config.yaml
n_layer: 8
d_model: 256
n_head: 8
n_kv_head: 1
head_dim: 32
d_mlp: 1024
vocab_size: 8192
activation: "gelu"
norm: "layernorm"
norm_place: "pre"
norm_eps: 1e-06
positions: "rope"
rope_base: 6660.0
rope_fraction: 1.0
qk_norm: false
attn_scale: 0.177
bias: "none"
tie_embeddings: true
parallel_block: true
init: "uniform"
init_std_qkv: 0.0438
init_std_o: 0.0
init_std_up: 0.0438
init_std_down: 0.0
optimizer: "adamw"
lr: 0.00188
lr_mult_qkv: 0.4
beta1: 0.9
beta2: 0.98
lr_head: 0.00938
grad_clip: 1.0
warmup_steps: 472
schedule: "wsd"
decay_fraction: 1.0
decay_shape: "linear"
final_lr_fraction: 0.1
batch_tokens: 65536
seq_len: 256
doc_mask: false
train_tokens: 338100000
steps: 5159
dataset: "wikipedia_en"
MLP neurons of a small language model. Each row is named by its layer, matrix (up: input weights) and neuron, and shows model dimensions 0-127. Each number is 128 + 24 x the weight over its row's rms, rounded and kept within 0 to 255. Numbers have three digits each.
A block is one neuron, or neurons of one layer that tend to fire together. After each block is what it responds to, as a language model described it from the Wikipedia text at the highest values.

L4.up15:142125139130154149137125161128122084114131161071121126103166109082183126135126129144161130134111092128106108070095153107118143119144126114152131135144170080115130153166165075124128103138150164163161117166095129152149114122130118150158151151094145076116143159121147151140120141125141126102138151147101099148079082121110145142148122175108132089135096115091161146089124111092115066082109
L4.up164:131175128123118146103165110099090152100095190103143123149181134150141057108141118173127115123121158143113127103137151094118095169115146088148118113101129153108102154178134101150155146112152146113140124144098141173097089129135127101168128131113143126134109086134140105098170188103085137154144084174085155159148103147124113148141128182072141120110147134161137115128123157125125124139134
L4.up169:135147094141128156159134074155102132151135143121102132120202145101152148143144176142137095149176133158149110099134109155120145150127115068122116109092139097114101139137148103114117098086123127098144168124163151124153107134124166140108134108078123123112121088144105126144126122113116135158135142115110131138102132121134127186143105127129136101129134156119135129192122129117127107114158
L4.up199:125155136108106168163156140156114112101104168099095126129163142101169126128132133157133126144141140161133099105127096125123114143133116110166160093185126115118109145163125098068144139109104145124136093110086126176148126158136114182112118146080119117073105121154147142109131096097154120153148134088159119141149127136149134118138133197133110132143139149123180111145159065160147082121115
L4.up201:106156100136141126141099138137152133066108177133133175105134135114162061104130105163128113159140114132136091124114137071115147128130166129113128048102135134143119167083138077121158108126142138149131129086121158114117104101171116156154119144127110128120141128158148123093138199118108130141125120095098159145100141105125165128136168147128104088155094136120150128106167165171133101144121
L4.up210:161119126139152118102108140150149140088086130156136108156135149125132143149077144142135117141147135131153127137136142132118141122115150100151128119134118160147113139155127142129112087085153126135140131104122095107083077106109159144098159121111144092141074155142126115118178102139102124117106131094105144160090136141126125116166110147132137147112149202108127140161074148109148093121134
L4.up367:155124153157118147130155120124095095122117135153129163101124142117133122139099151135146053100107115151102126151098147147117144111139135142159124128143107123144118163131127101134154126086119134127144142107081083110090106107184152116098202148112127070144132111139071126097185174129152147156117149126093143123124138136100135127161140154127135141094157143117144131123146099130114134144115
L4.up377:124104113094139118115083103136122115139097161125132139120147092157145121144078117139185140128163125113153123115085171117138129106120117129156097166077124103091093114150150103136142130104153152085121144110120133143138125104157114137135106148118108126157086124135148197136129124139142128120150156096162136176113055174119166136132135118143122071150121107151142114128153123154131088138128
L4.up536:139118141116130133118187130084127170102109123093102092132106119115170150096116105160152139141109065161143167147157105084126113118140131114108132131104146120107137124095119104113135122110109111119106144148122121113166144116150149133122196144082111133110107152139102144122160120147118133130090154153127161127124105124165149137158123155111110145139124124121119128162126105124152115144168
L4.up576:153146117103129123116112137175126186140105140097113104136131155134141103149139106132155102122138095170127100077111134102126131165148137145160068126149138110147132124078105082135107078149187103152143154141115087083126094136156152147105138130097135148099098142132170138131145148118125145143083129154114149138095110126117175150125138106124089112081150154083115117164118125153097114136110
L4.up617:136160155137165124151132149148121135145131142089130142132164160162123125114124126145136094122127130125091120104135105120145153159127117091159095113099110121138125189138139082129146102106132118113124099129120120117079075128154114153102192159098122107147087149080104148141125148107116126152154158162119148121098128130110123137125056140125122119134130196097167133130129123178109096139117
L4.up837:141106160129121115138139091142122146105107162094083152114123101129137148094094124152153132120144092147128114128133103117061141134143126127131131158125160132097154112138117086098105118180104118127158120139073106150095116101121123101137132165089147110111081141103079175124140119085112135160139135092122113178120104134147173134142163141169146160165108152143121111090084128120104073121137
L4.up879:140113144098129165152157145168116140092110132097164094144146123145156128128116089144137134146140094123115095145144091097104122134139131159129122178106092097080130152126119093126100127107127115124186129148101106118083111147138124107158144156064150121120104139068161107142139111134170149126143095099084116155114125145149140127146085103160143129166133133122173091130115097150097139136127
L4.up981:120131074130107115122159161153119116073118144139146124128145090114152085147127145129115126121123143166143112106070120133116121166110116112164111137127122101124096126153149103166115115076104131099139126153129109129139103163116159168162101114083112123100077156123103151118131127176140104135124108139104122156129133153100174172118095185160139121096085150116121154136174151141124144109163
L4.up1003:138158136099141122109127117130106121127107133116127146131122118104170066160108119165140097103115091135159127100137160095129086167112139108163096082094128157105136139110147156181104128151144137116104150116118108103157115102165147167122126141115125134133127111134070108147151143140106156194161154143135139139098100139138137098145137114095177130150139130158161113157126087104119127124109
L4.up1014:168103118103125128148126135125129139118141144140104114145156111157126144131088081127130117127165129144101121126135118100128137134122116108109105153119136153076159139112149059094079102127147144178107135122098144126124103127162160137126104151129138110136113086125115093099167130113137112119095123136147121168107047157111145131181107122100151156164111151141174137142155119154147103139104
Inner word-piece fragments in the middle of longer words split into several tokens, such as vague, obvious, education, perspective, rehabilitation.

L2.up82:125167109111140126117168078168156160112167135109133156131147113160080120094139190115179118131130134169147136075125112117153096108100143141145109124157151136117116151176152129158143099120090118085112099124114096167118079147152104154130169150110128126130108136072134142116125119161132168147157118086139141101117101098136116131160127143138136184118154153099110120119134172148136175135076
L2.up187:142154153118082118120162152099130133097164135126128156143142086147136110142144146122135140138106132122136132107148139129104142173174166111119133128130167131099136142121160124108148121144079137095103121109115164107142134178155136145129148138068125139110072148123096153087134160127152151154121091103118143121129124135128132167177125102105127138116097139117114149106088176146091112155099
L2.up790:144113129098119096155130108112122156114164124128136137140154174105174154119151128108167168134110100150125109144147155131116152181152146135131117151101133105110126105173106114137137101096121112169157130097131126099136121131135133107104200132120128132111096120076124109144142094135113150148159094105105155127089091120133168138138115123160108101078119154137114131125098149174100104140125
L2.up950:123105134095130148106132100093124143092137087144132133128158101125124142139128186117138126118111156111105162122113123100103140141105154148133123142123143132083171097123144125084088076156138139142178129106147091198085114125127130129130151126124144094121135137105137176139143121116109108148120120150146148112085113106162146169177129133134116134110137131136162137162082152064074135162126
The indefinite article "a", sometimes "each", "any" or "that", right after a preposition or verb, as in "for a film", "within a few", "following a".

L2.up163:164094152119144114149138100128109177141129155142121131139083132124156169130108134152134103129099113161106140091116094142173137160142081161144089146139097143112142122169140082123120111120124138110119110116078103112082097135146107127098117175117110124170111126134071134132150155091106136126104103108134140135113068136151134120177113155176145145092128160118134119137126119126157132149110
L2.up386:119120121127120135109117104130135135123112131131099122142124118112157159137121118184111109103151126137112138129111111121123122147163130152138093136121058084105130108169142104107108118127163117165136103109128112109144147157146119173124147132139115120110129159108131130141095136077143119172156119083134147174142137107139170125091154172131146104124105114139132097150123144118119119168155
L2.up414:112142179117119148150158116093125114129115141115105097150086148095094173115116144157122147102123132153105107146096128135139127140146152123176133139129120142131104106159173124136156137150120146131153105136133117083121121100108124191101125140128103146102113179111120122116134137135123110124128120122133137123136100174202155127151129146120087116148128096139118107110121115133127118151143
L2.up530:145124135134140092189160075139112129133119142137142174114100141106184142165152146128142131080111140143160114114121085124130119121120127143141106145160129096128103112179148155096140118123147108126119066098128108104119102114131130154110128164131094152110104158094111131099150109091099117147118094122115113132139107138130106142173126142154131115115095141094103130095167092105147157117132
Hyphens in the |---|---| separator row under a markdown table header, usually the second dash of a later cell, as in sports-results and awards tables.

L3.up767:138107129105121114114089134153150113109103130123130139117155068131124131132138112132103092123122103140151098114125113079115134144121146110148122139176124113099100093141131116120120129145176108111127167150107128140120109120134129135158136167105106145149116107099161132120116109119112112123068152148093217168145105127161154106158130116122140103153112096141139074129167089151130153079072
Mostly the hyphen after Al/al in Arabic names (Al-Nassr, al-Nusra), plus compound hyphens, table pipes, heading breaks and mid-word pieces (Mac-hi-ne).

L2.up100:162119110143109145148113135126123120080111105149093102138136149154140153081113101138150081139117080129105123077093141119118104121128163157106081163106155098119104147136155054111133107168126168105153145135118118111087109118160167111163143127120131114143075134124109123114135117088097145122151123122121150137082121143134121137174098148118121110096082156152137086112071104143131153114102
L2.up178:115064139121143119155117090151143144102111097101118093128142160150156123150098129161138068145145121150109109140132140093105116126116088121127148117097139109111137094130159093115139149101133103110121148160139114075115102129183086098136145167097114165138131141112082125112116129105123124143149159152128186128118066144152122169097137150082087094120142101121180113154174152125109174133114
L2.up366:161145137115121152114149128164125115119107116119132108130147120163155131146170124134143090157139088151113150130126140137140127105117126089174122114117164074089098113127186087142118147089135131089117150145146164086088118154173173110105118136108134153124058101098085146131097100145146126119133140151113152127116144148101110093140113183128096149112093159118136105121107129095147121109135
L2.up512:128114139106097083109102164140185149093153129103095140129164137169159117074134137159099116157123099151127125095140115130121139154120107088123129106108176119131174126156157098153090128102108095128101141164124133110104077121151117094117129123131130130142115139125113115131126120127095106133164129137138186099089111144169126132107120176096110055121150153129147082140110185163120137147130
Middle word-piece fragments of longer Latinate words split after a prefix, such as the la in acclaim, lu in exclusive, em in commemorate.

L3.up551:164131148126106115122094145138081135140112160118133133124162108172154161151134076127151115134145115148127144143132132115135105167112169125143052096119121116100151097132132069129107091139103121124133103167113170079116107110164148168085124092119154116158114118144139104107092126101130132140090131128126142131092087146134140154130163153124124140173155170156142131131112139112156131173128
Middle subword pieces inside longer words split into several tokens, often after a capitalized prefix, such as Int-rod-uced, Pre-ci-sion, Rel-ea-se.

L2.up128:151125134119143112143153157149135139124157151131085185138117176156149113159130151127140125143133113110117134114104130154131125137176126108102137109171133106148126177139134157169149128118095131093137105127105101118079149135089086084107125122115072121145137188132083168118133142140117103128142140106108093133109135121128143115118128122141148099103111093138083096136133130104123130132127
L2.up171:151122104144150122165114113116112150128125139124077145120131147081152147114134133126157053153077123164150151127142151133142163117112154162109069130135146111121170130152173108119110125111103129139120133149100144167128131107158133099131161122139045098096130117110076153157130169190145108134098146142137152139113105140130145103131147117163135157145140125110125104136107166134115169156107
L2.up180:138140162113142120155131108119138096111139163116138153133121122102155114130151131152183083137106162138146096116114117136153171147123129120125121130163142114135148120152150113146143102136153110117101072127087087110109115134126151132080136107126097174093122165096128120136184144115162145168103132130064140147139148124119119147134115143173114100144113114127115171125120159104156162197157
L2.up618:103096163113083120171133124121141155111151113126134155127135160123148107128142133141094093132154139110110128113152167131144141131118179117171111161157143124126133144144142151158077091152129113141126121117115124164112128126128127128120116114090111133118146117135079087122203128138190129197121102103138114133125122145144136100125138119159154180111140121087129140146109159150131114193093
The word "as" in every use, such as known as, served as, writes as, as she was, and such as, plus weaker hits on with, at, until and table pipe separators.

L3.up913:162086143110139125176158096119115149124111153145094161104168147119153174140120170116125118156138100127106126123072126120104131149153126161133158120136141126129117156154143157117056138080140117160153118111086089103139123120093094141179174143119069107129113126144086135126111103146118134141133122136080138176112132156133153142128114118145090130095112174157107107152107131128137112127161
Mainly the dash starting the second cell of markdown table separator rows (|---|---); also born in biography openings and infobox date or detail fields.

L4.up6:145154142122120179158159125138136122137165144096124161101130153150159131143170120129119135118078103167118081128125155115119146111102167098131151170132170097148136153160195114105124137095168071162138135131086098164163131141123155175177163119124138102115086150159109120100105139125178120143130082103100185133105141148131146105162141138141145138136102091130136155126096129120165157138123
L4.up32:145127134129112090122122111123106132125110092172094125156147172137107157159112104128130133142169124166125138146120141108133115146116116078135117144084118097162142103127132111126131148156152131113126105092090147097152138124114081149104158091151107078110113150102127128142095149131154116134157147118124152179110116141149166123156153163160150178120134115144132119146130166124145110148140
L4.up178:153135148131141124108091132130088173086153160085089174173166151105144131123128116153123104105147114154143137126109155094107116174197118137131144111100111109110180132137103157122064154113121146168116108135149137137094101101116150121141109158149136119104116129078100143121156130106155156148184078107119144119140111103120125135142145151114121149139088117172111088150136143155182152108162
L4.up222:112132124142132127151133130149144116118152121087108177144120135092139113152155135109085106132125128130107145110145117105082119125129152154175112105127097124108125139158152131093104121131141111128162070096097125132131129100120153094154131138124110126065138124141082107127139125142139137184086131091106155142122162110141093121143175135154143114124145115144152125124155173080126144117134
L4.up250:132094120137107136136120132144112165103089091112119151153082137108159136108135131164131101182139158121122132164126109140160144139123107140152140139103131124129170147114159087099116095102166076087111152095140110142078145100135141180110184115087133131119105102143127168132116135107130152124125120114143166123117098159170102105149118139120129113115115168152123091190127157142137166152081
L4.up332:100144143111109126117106146156116089187119119137118160136140099128142159166125136113123131177134112134160096168078145140079123125130105088168143134137116083134131144095127089138106165127115079163184090110109097127118113137182120164132169099129083135128120095119114151110176121139136137156133142123134178169119124100150151118144130106142107135118102098138150129161132126122086134168097
L4.up396:134113101119154172135147126137105143078131148101115141127142143114194163110122131153096141137138144147129156130131119122096127131130144121096145119118104120104135125162122091101112104114104123122141144113114092129101102101140115163150155125118092098146153146140119114118167126072126140140160092119110112114144136133137122153117113155125142125106122121116169112154125124124152164147121
L4.up400:124140108114150080138150134160066115171111161118095167085109154150120104164125137140136090140131123114118120085138134118168108135130098101158141124170118135126183149127115102100067097114163077110174139112094127084130100102109142129129151134145113113112131103158114137124151124149106118172139127124076125148126119120177125170080121142136165090154070145154144117171130100092173078134177
L4.up420:131154125125153139115158130110145109108154181108101125147140137115155135142105112125123100126128111113160095117091121135120132139187161133134153136136075168118129113127156140134090169106114114158126126154114098099112109162143141161105137145132057152145111111149137109133131118107103103108127097086104125168094120123158151113146138114110141157120130129125151117133136146138138118105159
L4.up482:125122143164146093145127103141151140142161181154148144148155144126150139119145116127152146155148121115147130143121165143104109124134127118146086121119154111070149117122115149134160087134147103144108124142096103099110121129127152183136116153127147093133120149127106108105104158160114106130100131150124132155097124133120148121110145116117152160116092096147132115182132141163123079154150
L4.up538:125144137094147130160089089147137132127129171118126177145156105166137144168107107126114117100148135159154147124126179061117133167187096109139181102117120145125135097095150105081059168109138145141151156121114088096114118115123100131126145149142138109112115143129109111120139108120151110092157106105121128154156101127102118131181083128136129143110113151169138141148113101135171167132105
L4.up728:101090101102117121102155134138137094170137162099116137166135101107117109142056128151112141105142142102159133129128133110133130137103152112128120152120116071130184102105155090122134145144138091146141133121146140092108136113100120175147164115104148090145128144143117095140121148107114117164160143123121112137116154151167167159150166128128147138120127098106153125149104088109140151169111
L4.up741:128086098114135159140116104139091116191124135163118110139131106124124123115119159150109088128120118149118152169089123116046153124153131110130144143153098121094124127101138116112135125157111125135155111132100097111130118136132166160145148132105130122141134160147136114067138077089175140121164153100157150153096167118152148129131140143133131116123125099114146147164114104118135100131167
L4.up860:109148132095128097119143153145135154163137145118136124121090154091177149155111123132155128113176159133149124113119135100146136164095103173127145126164119105116129121106145104175125141089148100092108141137134119137136158139149185124122167133145106109126108114128147134083151115121150160105114132152138104162101137103108171138146120091128120130132071138111093139098105149170132130137132
L4.up946:157151149138121135115156100097152160130133163064119134124117138095111148141087128117137140108118106149155151091141096161142153118168136120136112120144148136076145134140139107077079128149141063139130085102118137104132127171173141158121133122112149129114107113115094113057118116124112156101115123128100204125132091148163148142110139132120115155107089157146130121150122106117113156153118
L4.up1000:126096146101131135122167135115105132168147133094116159077134106097137131127063116133133116143154129117100090131118085088129137130155098126150178153123131141148124146156151134143114147084167107113187121148094138135142107107156154202140163120101111121164110141116101158134144139123175110144122164093141136149100140116153131149122104118154137133139092142128131116145103178115156150135137
Dash tokens inside markdown table separator rows (|---|---|) under column headers of results, squads, discographies; also faint hits on infobox fields like Succeeded by.

L3.up482:120132134087141106139141138145133118149184125094125157112161139107151176124087094139172158114110147119115109131132114105104101127124115127125123155153093149123158162140150156115130124107163083145152146143106162114144133132097103117137176142135094113138098158118085170155136110125218087148106083122111136149125133116119148114148119139146108113112160122143152105132144149138180131121090
The preposition "as" introducing a role or function (served as, works as, tenure as, cast "Name as Role"), plus first tokens of section headings like Awards.

L4.up0:120108154132077082082134135132124143107108109122087135119128128143157103134149112108127101092124151151134140141110135135137130167168110129120111122130126167082139115132144108103114105147162130116132119154127115157132138135113147092125113143086055083116143062162099133139140126127184120169143078138121129117134139197117129125119143097136085103084130109150106094109143139135131136148115
L4.up3:079112120125145075169131101141098142136134146147137175103104123131174153111129073153119102152143122150124128130122192122132136199146096112140127165141114134089140149121147111126107072146158114123148140131112160117109093132125136180141096134117138097125142128118093159150161154132167097171114066132123121125126125113115136098113139151171104092135097167110134107144160162145150149173123
L4.up30:152142117120060155137124145089099133149140176087107109119128111130162133149136138117106083095121101113145107121128156093129122156157140130116115117081151115129135179116158108111130098141128137118118130149117158147146127139146146124132153114072104125117100119118097106151099091125116175150164152101110065136118147158128115097122156128116094111128129151164113150107093093130128095101121
L4.up76:136141113124143139129122140085136157085149146138115111134115109104151111136123093128162110104108135127109089145148182118092111191175136123133094090146105142133159106090187102140113104087111147138085132151115126138177144098146122108081107131089101162114131110128118179143135130152139094159110120098109118117100101143119119139103169114138153101152140113126107116130107135105197106147132
L4.up105:130111142144133162183155133111149077136104158094107140088156103103177129118116079148153117147105116142168152074128164116123134129105111107141122122130129092120144142111135110147128154146146128109109131113113162161138127103121127145102150122098132098116127126128089186176126116149152130140061096117165152125136145143107125140137101104120119081127108115091174136143132147112148151128138
L4.up110:119112116087084169131142120151149108105137152139076147098139088112181159138117129136121089135166104140151147168067163125129119124119141142114125098146130122069138146141155073088129131088158169115149104110124114127155121145141101132126147175041129107104153138087126146122148112153135117144093106118155116105115098132100087143160147102143094128141116131097166088127165143109134115083133
L4.up229:122167149114113158113111085100114146127139094115133156139168124130118153146129059126123116155178147139130135137110144135132130179161140121137129141115137146135127115120141109117102115140141105097093126158130129112159162100127117131130110107105115114117127123104152165138172137136191165137095079116127110148138101148120126129126120116071128138118127112095142098101157100134125112142136
L4.up291:126153150125157093119155128080132174103172146128153124150104127156138138149083127137125124141132128128148159139143133112100166098139153116110121088138079166084161109136163151103115103103158111122105130150130140158119140107148154115126138161143135142138132107125106141097141132125160113135149121109095182122087142090093160102188094157124109139092164131125144114145121150122097144126083
L4.up296:102147118131170078149098141122154113161115169175135126107137158141132093136100133084141109191118116117125123162137123109078138128103087160120113119151142125162117171126145134127140130148121140139171117124110136133142139097099150127164153145138122118068146140108141150108130121120142139143149117088104149154117109152142140149136119121137135120089100127148098110098110126144097146143123
L4.up451:132116101097118132113148170096129156098120101121130101150121106180088118154140090100133119147129160119131164104142151117104099146147174102153124130133121155121126109128146107139082112145127131130106140163099136137078122169136150105153126119122132102138092078129131153139156159126126127157166090116181138143118133146107157112151136115118167128088131172144158131156112132100137123160076
L4.up495:100144108143094070101113079143151095170137130104134156127141117103143126131147158139174123143135128134144157125148163119126117138113137096107118126131161123126138149148114122152144092119148089144099119170125126144091126105124096074095111106120090078161167129142087123135094130139163088163151141135118143146122140101111132142101151129089136129115124117145154129160176167143107128138129
L4.up529:165125123125109131053112109153124161124151158137109123083113125136153137169115142111177127152133135146145146142096128116108087083151190132193149138145120146159137159098151131106112112141127122106134103100121091126110100117117122126152107154112102097156130141130110163082150121161121099158128108122123121139084142136138117140142154129171144126134103110114095099124119104122188132158119
L4.up591:120156132095116128122130145120128130126190113099143141143183091134143131112159113162149138138161120150111160111122153111085125159133110077150120147131116157093146147134242109110172098099128127133094156134128150113116112140129131131145147104118106116134116080114116134125158143118136118173137106132154107147124097129117096098109156116125118157120151150122135136130136149169131188159103
L4.up651:138116152106095134092172169120131127119159145129120132116144129156120132117141169132090119114092124117117192120092121093088127149144159102123172120108170108097161169168166147142158121159115122140129105127157172095126123146127141179123145150114134146154142130090119106122131110146171156164115133124116134118101097163182121146140131136081098106076115116097161151140108144077141108140103
L4.up825:165111135091069103151121137126154109115132162082074143097160142122167104148156116164155098119077120133151130126136158128140141174138153146150168116120137149139143141118148107114105110116168139141141119115103157119144131169124156110160137109104096135081123118144110133143138154102102132143124117110102082133117125141119152142119117109123134133098134124129121152104139122172132141134151
L4.up995:091108117114160129165145114087131121143150149132124105148164127139137164131154123163104110083105131143174133166139144118155121127119148136138124134135130101039113128149168104110117110103135104140092089121143126128125109129132134124111155132121109104125129111137086146159128100118109132130115128093137142107122121105089179119181146109129163133108143146143115125191145135122119144097121
The word "as" after a verb or noun, introducing a role, name or description: served as, described as, Basil Radford as Henry, posing as.